python train.py --vocab_size=2048 --tie_embeddings=false --parallel_block=false --seq_len=512 --dataset="wikipedia_en"
MLP neurons of a small language model. Each row is named by its layer, matrix (gate and up: input weights; down: output weights) and neuron, and shows model dimensions 224-319. Each number is 128 + 24 x the weight over its row's rms, rounded and kept within 0 to 255. A neuron's up and down rows have the sign that makes its largest values positive.
After each neuron's rows, "fires on" lists the tokens most often at its 100 highest values on Wikipedia text that the model never trained on. A number after a token or word is its count.

L3.gate385 [137 163 170 132 141  91 152  88  88 128  89 139 115  84 132 177 132 122 144 112 114 113 143 174 120 121 136 113 150 152 136 137 113 155 145 155 162 131 130 137 124 147 120 118 141 168 117  89 105 106 125 128 119  76 158 140 189 158 108 126 191 129 131 135 166 123 111 114 168 112 118 138  96 127  88 114 141 107 120 136 108 144 115 115 147 163 125 134 134 122 158 111 116 128 120 189]
L3.up385 [ 99 141  96 136 109 122 142  92 184 126 123 155 133 156 122 104 140 156  94 122 164  98 148 135 157 194 131 130 150 138 105 175 143 121  76 129 129 127 114 102 154 122 118 153 130 123 148 156 162 134 103 174 145 143  90 120 111 147 124 114 156 133 124 135 120 106 136 147 137 123 119 118 194 147  94 118 115  97 138 154 148 105 100 125 155 199 142 138 126 152 128  97 117 144 134 134]
L3.down385 [134 131 158 106 160 112 113  96  79 109 124  93 121 132 134 176 147 113 144  84 130 112 112 144 133 132 151 124 138  99 154 121 111 148 156 124  98 129 139 138  99 151 113 121 165 190  79  99 143  98 166 132 142  96 163 152 151 143 123 154 149 144 133 116 116 131 126 113 135 133 136  92  89 125 124 134 157  99 106 115 121 150 124  91 105  97  88 131 158 120 138  74 133 148 126 138]
fires on: "===" 52, "==" 48

L2.gate784 [150  94 130 110 171  83 124 142 152 101 127 124 139  92 118 125 111 159 116 112  98 124 134 126 130 140  78 143  99  77 107 122 135 155 153 105 175 134 104 164 111 121 140 110 115 125 117 113  93 127 118 108 118 119 149 134 136 123 113 149 109  94 143 101 139  88 105  75 113 129  89 107 190 107 140  87 102 135 132  94  90 162 110 129 127 131 112 119 100 188 150  81 136 105 126 117]
L2.up784 [157 133  86 160 144 115 101 173  92 148  94 124 166 106 158 136  88 142 126 101 129 107 112 128 149 125 109 142  77 120 110 112 142 119 167 129 142 134 113 107 146 139  86  81 147 108 134 135 175 154 124 164 136 114 144 139 101 119 149 136 123 118 172 124 117 126 140 123 132 100 118 165 136 101 116 126  75 148  87  97 142 123 145 152 153 126 120 154 120 160  86 103 132 151 118 163]
L2.down784 [ 92 117  91 147 109 146  97 149 130 103 149 127 133 157 115 157 174 137 133  98  82 145 110 166 130 180 122 127 141 142 151 134  82 135  96 130 100 131 131 151 155  71 137 135 152 110 160 166 148 132  96 129 120 113 118 156 101 140 145 135 145 143 124 136 177 153 116 125 137 148 148 150 120 158 136 103 109 130 149 141 107 147 138  74 139 133  82 111 108 104 110 127 124 122 103  90]
fires on: "ul" 18, "e" 13, "al" 12, "ah" 11, "an" 10, "on" 8

L7.gate1304 [ 87 138 140 140 154 134 110 147 148 135 160 130 132 165 152 116 133 136 156  95 114  92  95 141 134 119 112 114 117 123 115 124 159 144  79 105 145 126 105 148 146 112 109  92 177 184 158  97 186 107 128 123 120  88 120 134 104 124 122 161 139 130 159 119 171 127 122 138 152 102 142 161 109 108 150 101  94 135 121 146 109 111 147 147 144 109 102 158 152 101 122 101 106 150  98 169]
L7.up1304 [126  86 166 114 148 131 132 119 129 100 134 135 150 124 146 144 155 122 152 171 135 165 132 153  80 152 147 119 138 122 144 195 107 140 135 100  89 137 113 163 180 130 115 142 205 140 126 140 149 117 131 161  86 121 153  79 126 115 113 114 136 116 123 144 150 133 120 156 143  83 160 148 136 147 133 126 106 129 104 113 104 137 130 122 126 131 102 134 164 166 133  88 160 138 138  73]
L7.down1304 [178 162 136 143 119 169  77 122 120 106 137 122 146 211 133 112 131 136 170 123 106 122 131 140 147 115 145 141 130 126 107 121 165 130 143 122  98 146 145 107 113 147 135 122  92 167 115 123  91 144 115 117 114 113 118 163  85 148 130 104 110 118 144 146 151 110 143 123 160 102  67 114 149 132 153 131 159 129 105 128 161 144 130 217 134 115 123 136 178 106 128 117 110 123 103 123]
fires on: "b" 20, " D" 11, "f" 10, "ad" 7, "d" 5, " Car" 4

L5.gate377 [104 190 147  90  97 158 129 138 145 127 127 161 157 115  90 132  92  88  85 117 118 121 156  96 111 143 113 127  99 153 117 138 143 164 125 150 130 178 114 128 153 142 115 103 112 127 153 186 122 134 136 104 133 110 128 141 113 120 148 169 115 112  97 123 130 124 140 101 129 148 191 139 131 142  78 153 171 132 104 129 146 135 144 125 123 143 134 129 142 117 139 129 118 133  88 142]
L5.up377 [112  96 158 120 122 165 109  77 136 146 115 120 118 124 172 108 120 135  72 102 139 130 141 138 141 115 148 133 107 182 118 136 169  84 111 117  92 156  96  76  71 123 132  94 135 108 146 137 103 131 122 124 111 156 153 148 135 119  96 147 143 135 134 145 116  78 101 148 116 106 140 135 126 123 144 164 140 116 154 145 153 132 139 140  77 169 104 160 106 141 144  99 142 137 118 156]
L5.down377 [150 159  79 136 154 135 151 120 105 108 123 148 153 152 122 173 116 110 154 172 132 118 105 112 125 136 159 153 126 118 131 116 150 125 168 136 124 135 124  85 134 117 143 169 129 209 134  88 131 149 132 144  97 161  85 144 143 172 110 176 124 104  98 129  83  94 108 137 141 131  95 154 139 130 137  82 138 114 151 148 131 162 143 170 133 125 163 118  55 143 128  96 115 114 176 193]
fires on: "ag" 18, "on" 17, " work" 16, " own" 9, "-" 7, " l" 5

L2.gate44 [138 101 145 127 113 119 129 162 121  89 115 152 186 136 144 169  91  98 146 160 116 110 108 132 145 127 114 106 105 116 103 106 152 123 158 152  92 116  96 131  98 125 151 102 137 178 145  70 143 134 175 133 127 105 135 124 102  45 125 111 113 127 125 126 100 143 129 114 171 113 145 100  86 153 118 107 114 155 124 143 148  89 160  84 154 128 158 130 138 107 134 176 114 132 142 112]
L2.up44 [160 127  88 100 107 125 148 179 129 137 128 150  91 119 116 140 147 135 137 160 141 103 159  77 127 131 116 112 177 122 119 103 121 102 102 161 172 125 103 134 148 129 117 165  98 135 104 165 115 168 130 141 148 102 127 179  98 139  96 142  84 108 142 106 141  92  81 143 131 126 128 107 143 143 114 110  92 123 157  96 102 123 126 158 144 122  91 111  99 125  91 158 153  93 102 110]
L2.down44 [114 115  95 145 139 142  79 141 156 111 121 146 108 188 112 159 127  97 119 181 117 146 165  65 151 130 133 123 163 134 132 130 107 135 108  92 142 120 108 119 113 140 167 115 124 107 125 131 119 117  90  85 165 151 123 133 109 152  74 126 125 104  87 152 174  81 101 117 124 139  92 147  98 174 123 103 103 124 142 134 118 119 146 111 101 138 128 111  93 185 104 156 123 109 139 122]
fires on: "ar" 13, " Par" 11, " October" 9, "ay" 7, "us" 6, "ud" 6

L5.gate994 [105 166 135 114 145 130 195  99 135 129 107 122 119 132 139 146 119 117  95 146 130 111 115 155 115 143 126 114 160 147 153 113 121 127 151  92 109 121 136 132 138 125 182 125  95 128 128  99 154 158  84 136 131 160 106 123 156 136 151  97 178 111 129 135 123 140 146 105 102 152 106 109 142  80 159 120 131 117 115 152 113 124 184  82 109 151 120 147 149 103 192 189 153 130 143 102]
L5.up994 [124 159 109 156  96 152 127 141 101 125 140 149 131 145 140 107 108 131 121 163 138 100 114 156 113 110 128  81 107 132 148 154 125 109 124 149 100 146 150 137 145 129 100  67 129 154 127 153 145 139 107  91  60 115 126 111 139 165 127 120 112 153 134 191 107 132 139 109 115 100 151 152 128 135 129 112 103 139 138 134 136  88 114 121 138 159 107 124 117 115 139 142 109 119 105 139]
L5.down994 [105  61 152 156 148 135 153 130 144 174 123 106 125 148 124 154 131 138 143 142 144 159 115  81 152 141 124 131 133 119 129 140 123 115 154 124 147 123 152 127 136 130 103 133 130 125 132 126 135 104 155 123 180  85 189 152 144 110 135 147 147 122 167  64 132 151 157 115 131 107 142 113 114 124 142 181  93 115 107  88 171 149 101 156 134  88 112 132 126 130 109 137 127 147 119  85]
fires on: "er" 13, " name" 10, " form" 9, "or" 9, "ch" 6, "m" 5

L2.gate1074 [147 140 154 129 124  83 107 130  95  96 124 108  94 111 164 138 152 112 112 114 129 141 114 146 130 129 152 120 144 114 141 102 134 113 125  90 121 134 124 131 155 154 103 127 112 145 121 159  83  69 116 115 127 118 162 159 132 129 129 145 147 107  91 147 173 119 143 174 133 127 125 120 133 163 128 101 122 117  93 157 115 123 138 176 116 153 118 123 132 149 156  87 130 148 158 160]
L2.up1074 [157 100 111 141  74 121 100 153 149 133 109 120 146 127 103 136 173 115 110  78 159 125 101  84  88 135 109 137 140 172 151 156 158 161 152 127  86 115 137 108 125 146 136 109  76 150 128 124 164 112 127 159 109 150  94 137  96 119 132 125 130 112 114 165 112 170 159 160 151 131  94 156  97 123 116 128 127 141  95 104  91  98 126 145 157 141 141 147 130 136 169 161 121 115 162 134]
L2.down1074 [110 143 149 130 168 148 155 102  97 100 113 100 123 162 212 143 135 144 168 105  87 164 134 163 165 153 137 101  84  70 143  95 113 124 134 171 114 157 131 133 110 142 100 115 160 160 120 149  84 119 100 119 134 116 146 130 142 107 127 120 125 126 114 143 137  93 160 125 146 156 157 124 121 128 139  95 142 127  92 143 154 159 122 132 107 130 130 108 151 115 134  75 141 136 131 110]
fires on: "==" 81, "===" 17

L2.gate413 [145 109 121  87 154 125  99 108 123  84  70 119 125 126 135 112  89 161 147 124 122  83 136  66 142 112 120 143  95 135 131 154 117 128 202 137 133 148 116 120 110 144 148 110 107 121 107 112 119 130 112 172 117 129 102 121  97 136 117  84 147 117 113 125  84 124 160 152 166 168 131 152 104 125 147 124 141 153  92 163 140  97 134  95 145  98 180 146 100 115 102 134 143 127 154  99]
L2.up413 [129 110 106 146 121 129 114 147 151 116 100 143 102 120 161  56 136 119 138 126 166 114 133  58 101 126 108 155 123 148 128 188 124 134 141 150 173 131 118 113 134 141 144 171 108 117 139  90 123 104 153 191 127 119 111 145 111 137 133  58 147 105 121 126 144 108 126 169 136 173  99 104 132 142 126 129 113 150 121 156 110 130 125 126 166 131 193 136 129  93 135 127 153 119 110 137]
L2.down413 [153 181 178 158 145 174 105 171 152 121 115 160  99 111 175 126 176 108 116 162 113 125 173 203 149 109 111 112 131 149 113 120 113 150  88 137 102 119 161 125 118 111 145 141 133 128 120 117 157 120 125 151 137 116 194 116 143 131 124 156 134 129 112 129  91 141 116 120  86 125 126  86  94 126 154 110 163  97 149 117 124 126 158 166 119 122 101 131 151 141 122 151  91 121 126 130]
fires on: "as" 24, "ar" 18, "s" 8, "arg" 7, "ver" 5, "us" 4

L2.gate1001 [141  94 139 130 122 139  79 123 142  84 139 138 136 172  91 117 120 142 127 139 111 126 176 122 148 136 124 129 101  87 158 111 147 133 161 132 106 137 169 138 182 106 177 123 124 152 176 140 122 113 132  93 100  85  74 114 143 105 136 165 159 132 126 101  89 174 156 116 123 107 143  97 109 125 173 129  98 107 131  93 101 164 118 134 144 136  87 137 112 145 117 129 147 115 157 127]
L2.up1001 [145 148 165 181 149  78 140 158 115 139 130 130 149  35 165 148 125 111  49 181 131 147 142 132  93  97 115 114 110 135 132 110 166  96 182 139 121 138 120 150 137 131 106 139 128 153 142 122 162 140 156 107 109 123 117 127 124 100 143 155 124 102 151 143 109 108 135 134  88 133 136  96 119 141 134 115 147 119 122 169 117 161 168 138 158 161 119 148 113  96 124 121 148 161 150 133]
L2.down1001 [109 104  98  78 128 158 130 135  97 100  88 123 124 209 117 128 141 117 150 141 147  92 113 150 121 158 115  98 125 137 116 155  93 149  75 145 158 115 128 120  91 119 145 116 159  90  72 127 179 118 123 153 148 160 126 103  99 151 123 112 147 127  99 143 130 129 105 174 127 117 115 153  96 141  92 101 114 139 131 103 122 110 137 154 116 127 157 149 214 122 115 116 145 144 123 144]
fires on: " also" 22, " (born" 12, " However," 9, "(" 6, "," 6, " –" 6

L7.gate1436 [118 148 161  79 137 115 145 127 120 166 120 129 116 103 101 157 118 112 108 103 134 130 120 111 124 110 186 182 119 129 134 100  98 104 113 131  71 137 152 154 129 128 159 137 148 128 166 127 101 141 163 157 115 114 138 166 145 184 122 110 123 140 116 153 175 122  92 118 111 109 162 166 134 136 105 136 162 149 162 127  98 146 128 129  94 142 154 139 144 139 153 119 112 164 129 139]
L7.up1436 [118 107 116 121 119  91 166 143 156 118 134 133 125 114 141 133 176 122 135 153 147 125 137 106 142 176 110 133 125 150 125 164 115 110 112  80 136 109  99 108 120 109 125 154 115 113 118 138  78 163 154 135 111 188 157 176 140 142 138 117 151 122 150 132 103 152 146  94 157 174 105 163 131 138  91 111 140 123 148  73 133 159  91 157 129 121 127 114 123 113 128 147 158 135 126 121]
L7.down1436 [134 114 141 159 140  93 157 145 138 160 124 191 158 147 122 117 117 111 118 135 169 133  98 153 156 106  87 110 113 124 160 119 135 133 104 165 175 135 132 141 123 115 106 146 126 130  83 134 120 125 145  99 136 148 160 159 127  96  60 157 136 138 150 139 135 130 179 115 114 136 130 156 133 182 137  81 165 143 112 124 149 177 148 102 168 173 124 142 118 125  82 143  84  89 130 122]
fires on: " dr" 18, "r" 16, "ower" 8, "ect" 6, " rece" 6, "a" 6

L7.gate274 [ 77 122 112 109 165 127 152 124 128  98  59 147 152 152 132 153 118 133 113  93 113 117 141  90 138 103 133 131 133  89 120 133 151 161 107  94 136 112 150  73 135 107 117 154 108 128 128 169 162  77 120 139 120 111 127 120 151  88 105 159 137 171  99 180 138 144 126 130 132 122 127 154 129 131 134 144  62 151 140 142 101 156 153 136  99 176 143 117 135 110 148 173 116 114 127 142]
L7.up274 [153 172  88 138 114 130 158 109 142 138 133 146 121 123 123 134 120 121 133 127 152 122 134 120 109 108 134 117 118  99 104 161 144 129 141 152  89 119 137 129 123 119 128 135 155 101  97  84 109 162 166 127 137 108 130 120 122 107 151 100 108 111 124  83 126 118 132 150 149 155 130 113 128 133 148 128  99 133 110 103 139 128  91 148 111 136  96 121 143 193 116 112 103 140 155 130]
L7.down274 [115 130 125 126 137 119 122 108 140 112 108 171  92 171 100 133 178 129 114 107 126 129 116 101 111 136 101 156 150 163 124 154 172 104 159 114 147 143 140 140 150  96 141  97 141 112  73 107 132 133 116 151 107 112 169 106 143 147 141 127 131 103 142 115 123 139 129 131 111 130 187 101 168 120 137 114  73 151 169 114 120 129 153 132 143 143 149  97 154 109 123  99 111 165 126 131]
fires on: "-" 54, ":" 21, " -" 9, "s:" 5, "=" 4

L3.gate637 [132 102 132 147  87 130 155 120 110 178 116 144 157 112 141 151  80 145 132 141  92 105 108 121 136 134 127 131  69 136 122 145 154 148 129 112 155 129 134 144 109 148 104 131 151 127 121 110  86 107  91 138 102 118 121 113 148 124 131 138 140 131 148 151 155 153 136 148 116 127 156 116 121 140  90 134 155 118 120 102 103 133 128 164 139 150 108 123 103 142 151 131 135 133 144 102]
L3.up637 [146 165 120  65 129 128 189 114 168 158 122 139 159 134 114  99 128 147 152 182 122 122 134 152 138 121 106 101 116 140 149 152 119 129 115  92 142 100 133 148 143 180 113 179 112  95 121 100  83 152 161 124  94  99 125 123 151 122 115 147 125 132 131 119 133 144 156 123 128 171 120 177 131 122  78 119 123 109 123 142 107 138 130 152 120 134 130  90 121 166 139 160 138 135  98  81]
L3.down637 [101 126 134 135 132 108 122 123 139 148  91 139 111 147 138 121 144 159  94 128  76 129 107 111 109 123 105 127 115 155 134 121 193 126 131 105 128  78 136 122 115  87 149 136 129 131 126 170 146 137 120  89 158 133 120 115 138 119 137 144 109 137 163 169  94  91 138 109 148 159 131 144  99 146 121  80 180 116  88 133 151 141 138  86 161 114 119 122 131  91 144 122 180 192 143 122]
fires on: "r" 37, " dr" 19, "ec" 15, "ar" 9, "sh" 4

L2.gate250 [ 69 117 144 116 157 155  68  91 124 131 120 127  83 124 155  84 153  97 141 133 145  96 142 118 113 118 138 132 105 150 113 134 132 114 102  96 133 149 114 133 121 112 134 140 193 186 169 114 126  84  92 163 117  89 108 135 106 126 120 122 105 130 128 125 112 121 121 164  93 137 107 136 137 116  97 131  85 168 143 151 129 106 131 161 124 104 131 127 167 121 145  74  92 105 124 117]
L2.up250 [161 145 117 147 110 146 137 146 121 134 175  81 111 119  96 127  99  80 165 123  95 133 141 137 146 114 136 144 176 187 115 164 124 202 116 130  96 181 148 119 130 134 132  98 105 168 132 129 105 164 137 106 115 182 164 127 132 122 125 139 159 124 123 113 108 119 110 126 129 133 119 138 129 114 161  79  73 122 138 136 122 152 108 144 178 148 146 125 120 133 157 136 119 126 120  95]
L2.down250 [ 92 101 135  68  92 133  93  82 122 137  91 159 130 151 173 125 170 100 130 166 146 101 113 129 142 155 142 124 122 130 100 115 120 135 117 103 148 150 129 122 116 145 131 124 120 167 121 162 108 135 115 134 125 115 172 120 139 155 113 112  73 136 134 115 122 152 152 134 138 154 140 120  97 119 121 132 114 149 146 152 111 138 143 125 135 125 144 148 140 132 109 113 127  98 108 142]
fires on: "as" 16, "on" 15, " My" 9, "r" 8, "le" 7

L3.gate368 [145 114 150  98 131 108 111 177 169  94 114 110 170 157 130 143 132 141  71 109 127 144  95 100  65 158 134  72 111 108 130 139 123 118  90 139 171  82 169 165 134 103 122 151 142 130 120 113 142 151 121 133 148 151 144 145 115 104 131 118 132 137 128 118  61 138 159 146 141 115 116 126 136 113 153 125 140 122 137  70  93 173 136 134 100 131  91 127 100 141 123 103 111 109 103 130]
L3.up368 [123 155 137  86 104 174  76 139 146 135 124 115 141 191 136 122 144 144 158 142 120 117 126  88 115 132 143 118  96 132  94 108 141 102 132 100 117 128 114 143 116 116 128 171 135 104 100 103 122 125 132 174 133 108 166 117 101 103 120 111 158 130 135 109  70 131 118 154  99 101 128 140 148 126 173 104 134 105 148 140 104 153  63 120  91 120  92  94 120 126 110 119 162 131 105  64]
L3.down368 [ 89 114 136 129 109 137 108 164  87 122 158 110  78 148 129 108 149 118 180 129 100 140 139 141 149 108  95 176 107 165 134 127  90 152 107 110 111 177 122 136 115 122 139 142 123  85 111 152 175 139 140  82 134 120 185 134 135 153 140 103  71 137 140 151 143 131 181 120 108 128  95 119  71  85 134  94 158 157 128 156 169 174  99 149 118 131 150 135 131 143 166 128 100 171 155 154]
fires on: "s" 17, "i" 14, "ip" 13, "b" 6, "'" 6, "ak" 5

L2.gate636 [126 127  91 109 135 154 134  85 182 120 147 127  93 146 128 127 142  96 131 127 112 124 127 113  67 194 141 127 108 127 129 171 100 130 110 123 125 123 141 145 136 130  69 108 145 153 172 131 111 100  79 103  63 155 180 108 122 142 140 129 130 136 105 172 157 113 100 139 159 135 119  99 132 132 132 130 109 152  83 139 145 116 162 104 117 148 145 114 121 143 143 109 116 113 119 103]
L2.up636 [129 113 104 107 146 118 143 101 161 136 147  78 100  96 159 137 166 150 105 134 108 177 128 138 108 128 132 150 149 134  81 189 148 120 126 152 134 141 136 121 101 150 128 106 147 157 148 138 159 109 145 129 120 173 166 112 113 114 143  96 129 100 149 113 110 121 133 129 103  94 129 132 150 133 119 119 107 150 152 156 139 120  63 145 132 113 174 144 161 132 100 141 122 115 119 114]
L2.down636 [100 124 141 126 131 118 167  94 155 130 118 133 115 201 118 137 134 112 134 140 144 131 139 106 125 120 111 112  60 133 113 140  88 157 100 123  63  97 108  99 145 144 117 129  93 108 161  93 150  95  89 113 148 124 132 119 145 121 148 109 127 131 132 159 119  78 140 132 192 106  76 121 138 139 104 119 115 103 139 142 106 140 162 125  81 123  95 106 136 128  86 153 142  83  88 122]
fires on: "\n" 24, "ir" 14, "r" 12, "aus" 8, "amp" 7, "le" 5

L7.gate1314 [147 108  84 132  97  93 143 108 145 174  93 112 150 155 103 116 141 152 116 114  95 111 115 127 123 151 172 107 125 154 127 129  65 101 108 120 111 133 108 110  90 113 143 128  97 171 148  84 118 145 138 107 140 160 144 113 101 128 174  89 158 178 113 170 100 135 154  68 161 112 109 117 135 132 126 155  99 118 124 121 176 162 116 133 124 161 130 132 129 142 104  97  77 122 124 124]
L7.up1314 [124 151 130 141 143 141 138 133 143 154 116 146  90 138 124 114 141 130 151 124  88 138 106 151 150 116 108  98 111 135 126 144 148 133 154 122 127 140 122 121 125 138 124 122 102 166 131 123 147 200 142 117 109 122 149 139 133 135 107 107 153 111 138 138 129  91 106  99  96 119 103 141  92 159 151 154 105 166 171 116 105 123 138 163 119 136 143 135 131 126 139  95 125  87 118  68]
L7.down1314 [116 140 135 145 102 146 161 131 113 142 153 140 119 157 103 129 140 133 150 136 113 107 161 146 165 120 162 160 199 134 142 103 110 102 150 133 119 113 152 143 112 149 110 131 195  92 181 141  96  77 127 147 125 103 135 140 156 138 126 120 180 133  96 165 137 131 104  86 124 127 136 116 146 109 128  92 153 143  96  91 166 138 119 118 156 152 111 132 128 100 156 175  98 162 140 130]
fires on: " for" 22, " from" 15, " of" 14, " at" 8, " to" 6

L3.gate705 [108 155 121 122 122 127  83 102 174 102 118 107 103 118 130 123 127  81 132 112 160  89 147 163  89 119 117 141 136 115 138 137 200 149  98 142 147 110 173 138 105 149 133 184 122 143 160 150 115 127 144 142 122 117 118 128 122 138  98 145 112 159  96 105 136 134 128 146 151 118 138  92 134 134 140  93  82 103 139 110 124 113 169 148 176 100 124 112 135 128 129 128  71 109 158 103]
L3.up705 [156 129 113  66  87 125 106 129 125  95 141 170 147 137 129 170 147 111 171 177 140 110 114 132 121 137 139 188 129 126 120 121 134 154 172 100 139  77 114 147 143 161 118 117 141 129 133  83 166 139 143 162 110 138 146 165  87 101 179 145 137 176 122 142 123 140 141 137 122 159 128 123 115 158  96 130 107 126 133 113 106  56 167  89 109 140 106  88 124 139 132 123 154 121 144 116]
L3.down705 [179 155 151 123 155 157 133 157  89 123 121 138 132 125 116 148 111 128  90 104 158 150 139 143 144 123 125 115 126 126 117 184 105  94 149 150 101 165 132 134 128 131 136  88 105 112 158 171  96 133 150 107 173 169  97 132 120 101 168 127 127 135 113 128 147 167 163 103 109  72 133 124 112 116 135 154 141 125  97 141 160 149 177 141 128  96 126 138 125 162 130 123 139 126  99 168]
fires on: "et" 15, "le" 10, "d" 10, "g" 7, "ow" 7, "ire" 6

L2.gate1046 [145 153  73  90  95 138 110 152 120 113 175 117 137  97 129 114  93 133 128 149  97 109 106 100 129 131 139 134 119 101 116 156 142 144 140 142  79 126 125 112 115 127 150  97 124 103 130 106 121 126 137 115  89 155 123 137 126 116 101 119 150 119 141 122 122 127 114 133  93 106  70 137 109  70 119 144  87 141 129 112 139 124 119 152 117 127 111  74 143 117 101 129 113 170 131 130]
L2.up1046 [132 154  93 125 138 143 150 106 143 150 103 130 158  93 144 147 136 166  67 101 122  97  90 125 112 150 151 105 125 113 114 131 126 128 131 105 147 142 101 140 109 126  90 100 116 114  90 133 151 120 133 126 139 120 156 144 126 149 146  90  58 100 141 121 141  95 133 172  83 109 108 158 116 123 126 155 116 120 151  88 130 151 135 140 112 142 125 120 125 134 129 137 117 182 101 163]
L2.down1046 [152 108 125 155 150 148 159 139 136  79 119 110 129 188 124 139 145 143 142 105 121 137 135 155 138  96 140 159 128  89 109 109 153 104  96 133 113 120 140 147 136  74 164 163 132 134 125 148 144 100 112 149  91 146 161 138 125 162 133 136 125 124  90  86 110 129 121 183 135 152 161 135 123 118  84 134 114 124 166 147 107  62 109 161 142 112 132 114  63 135 132  95 108 122 154 139]
fires on: "z" 29, "an" 11, "at" 10, "ri" 9, "e" 8, "iz" 6

L5.gate1062 [ 87 124 112 100 129 127 103 112 116 108  97 146 136  92 142  88  97 114  92 130 118 153 152  95  53 174 100 141 118 118 113 151  83  79 155 135 161 113 167 114  89 105 123 123 143 102 125 104 134 177 111 132 127 123 141 135  78 132 142 113 138 132 125 142 103 113 166 139 134 164 106 141 136 159  91 130 119 123 137 138 124 176 133 155 136 137 168 104 131 147 126 145 103 140 130  94]
L5.up1062 [133  88  97 107  96 130  74 147 121 159 146 123 103 125 164 124 208 123 156 138 114 144 134  90 118 151 103 138 118 116 104 163 135  90 150 101 113 121 140 140 121 132 125 163  98 111 184 153 118 185 101  90 130 169 142 107 122  42 107 138 139 103  97 146 146 137 129 131 127 118 141 125 170 136 120 108 107 115 138 134 140 114 116 128 114 176 171 119 117 143 120 132 115 180 113 116]
L5.down1062 [111 114 113 128 134 128 165  72 121 126 149 111 162 136 139 160 116 102 150 147 121 134 132 150 136 133 103 150 112 110 139 163 120  98 141 174  87 158 164 127 132 105 180 172 137 148 121 125 130 158 164 156 139 105 103  89 139 126 124  94 126 137 106 108 126 129 164 109 126 138 167 154 160 107 162 154 123 117 106 131 184 162 152 124 124 168 100 110  92 109 112 129 142 159 163 129]
fires on: "'" 41, "’" 15, "ly" 7, "ip" 6, "/" 5, "ie" 4

L7.gate1026 [113 143 105 133 138 109 105 154 142  94 131 143 143 118  79 134  92  85 132 111 137 121 136 120 137 111  73 123 162 134 128 103 124  87 148 108 167 117 153 172 107 193 116 147 118 146 147 119 130 166 106 146 128 141 159 134 113  78 118  81 133 148 160 170  87 111 136 109 150 111 128 155 163 140 119  99 117 119 155 147 117 160 134 124  95 122 131 134 136 141 136 150 106 163 160 136]
L7.up1026 [133 133 156  97 116 114 164 169 185 135 143 129 141 132 175 134 136 117  97 110 162 155 128 143  88 145 139 153 118  97 123 105  95  94 106 136 128 118  99 169 143 138  93 143 100 145 146 104 135 140 104 135 154 108 163 133 121 108 166 166 175 144 155 141 132  87 183 135 129 177 108 113 131 121 125 132 104 132 109 134  66  82  83 103 104 134  68 117 125 143 133 120 122 140 153 156]
L7.down1026 [129 109  89 137 146 125 135 156 119 141 150 140 154 170 118 127 159 135 128 159 123 132  83 105 149 150 151 163  96 124 112 152 148 119 111 162 124 150 132 107  92 111  96 151 115 138 107 144  98 123 145 131 136 122 153 104 142 170  88 120 150 109 100 101 133 138 129  77 131 141 170  88  90 167 153 134 114 116 101  74 105 124 106 145 127 136 130 109 115 148 140 109 152 100  95  93]
fires on: "ar" 24, " child" 15, "d" 14, "at" 10, "ow" 4, "ous" 4

L5.gate1352 [182 123 123 137 160 140 133 140 138 133 113 150 118 106 137 123 121 141 114 131 113 114 138 173 106 129 122  45 101  99 114 106 120 173 132 122 133 156 113 138 143 153 154 152 133 110 120 106 123 124 141 146 116 130 154 132 147 122 141 108 140  92 129 108 154 157 150 102 136 138 122  93 120  86 146 115 110 168 117 123  99 119 121 110 109 147 130 121 106 139 155 126 145 163  95 130]
L5.up1352 [123  85 154 143 142 120  94 119 132 101 136 113 110  43 144 150 159 177  91 150 120 112 149 190 121 129 141 113 125 129  83 125 133 116  86 120  79 155 144 113 133 124  89  63 140 135  99 134  73 139 123  74  98 137 146 122 119 124 125 146 103 144 122 133 104 113 138 132 155  98 100  89 119 124 125 128 129 121 150 130  92 156 134 102 156  99 116 119 120 124 129 132 151 110 104 194]
L5.down1352 [ 92  87 125 119 116 168 166  92 101 151 174 130 150 126  85 163  92 139 152 106 158 149 171  70 144 102 110 109 150 141 144 151 155 154 147 142 164 129 107 124 161 177 147 108 138 134  83 141 173 135 111 151 129 132 143 116 134 109  90 143 121 103 152 124 155 135 125 152 157  78 162 133  89 140  81 147 127 143 116 153 106 126 169 172 123 126 145  98 196 144 102 102  90 174 127  99]
fires on: "ro" 23, "or" 11, "b" 8, "m" 5, " Be" 5

L3.gate851 [146 145 137 137 146 158 145  76 129 122 114 121 128 106 121 111 109 154 119 151 119 103 117  82  99 146 118  98 111 118 127 152 119 112  95 129 134 129 124 117  95  81  79 103 142 115 135 105 155 136 116 111 144 108 172 127 165 112 135 125 143 113 104 147 125 133 146 106 153 162 162 146 121 153 100 103 137  89  98 129 141 120 172 121 139 179 102 130 119 102 132 116 108 139 148 166]
L3.up851 [115 165 150 135 156 157 162 104 131 135 137  89 137 115 134  47  99 160 156 148 143 140 154 138  99 138 123 126 112 142  90 129 129 130  95 127 178 136 113  86 161  87 104 160 141 122 137 106 138 147 108 130 128 127 120 114 165 107 115 102 152 135 157 114 114 108 132 122 114 156 160 121 125 176 113 129 125 123 164 114 126 170  99  96 138 144 142 131 139 139 117 149 112 123 153 156]
L3.down851 [133 101 128 147 155 104 153 126 143 128  97 112 108 191 144 153 120 100 108 111 101 109 131 120 170 140 100 111 111 134 145 154 121  99 106 124 121 139 118 127 142 170 122 114  95 121 127 126 152 123 158 100 143 103 180 143 123  85 112 156 160  99 154 109 125  56 146 135 111 147 168 113 117 109 130 105  98  98 151 101 114 117 127 148 119 109 114 124 112 153 172 111 141  94 128 144]
fires on: "\n" 60, "th" 11, "if" 5, "ir" 4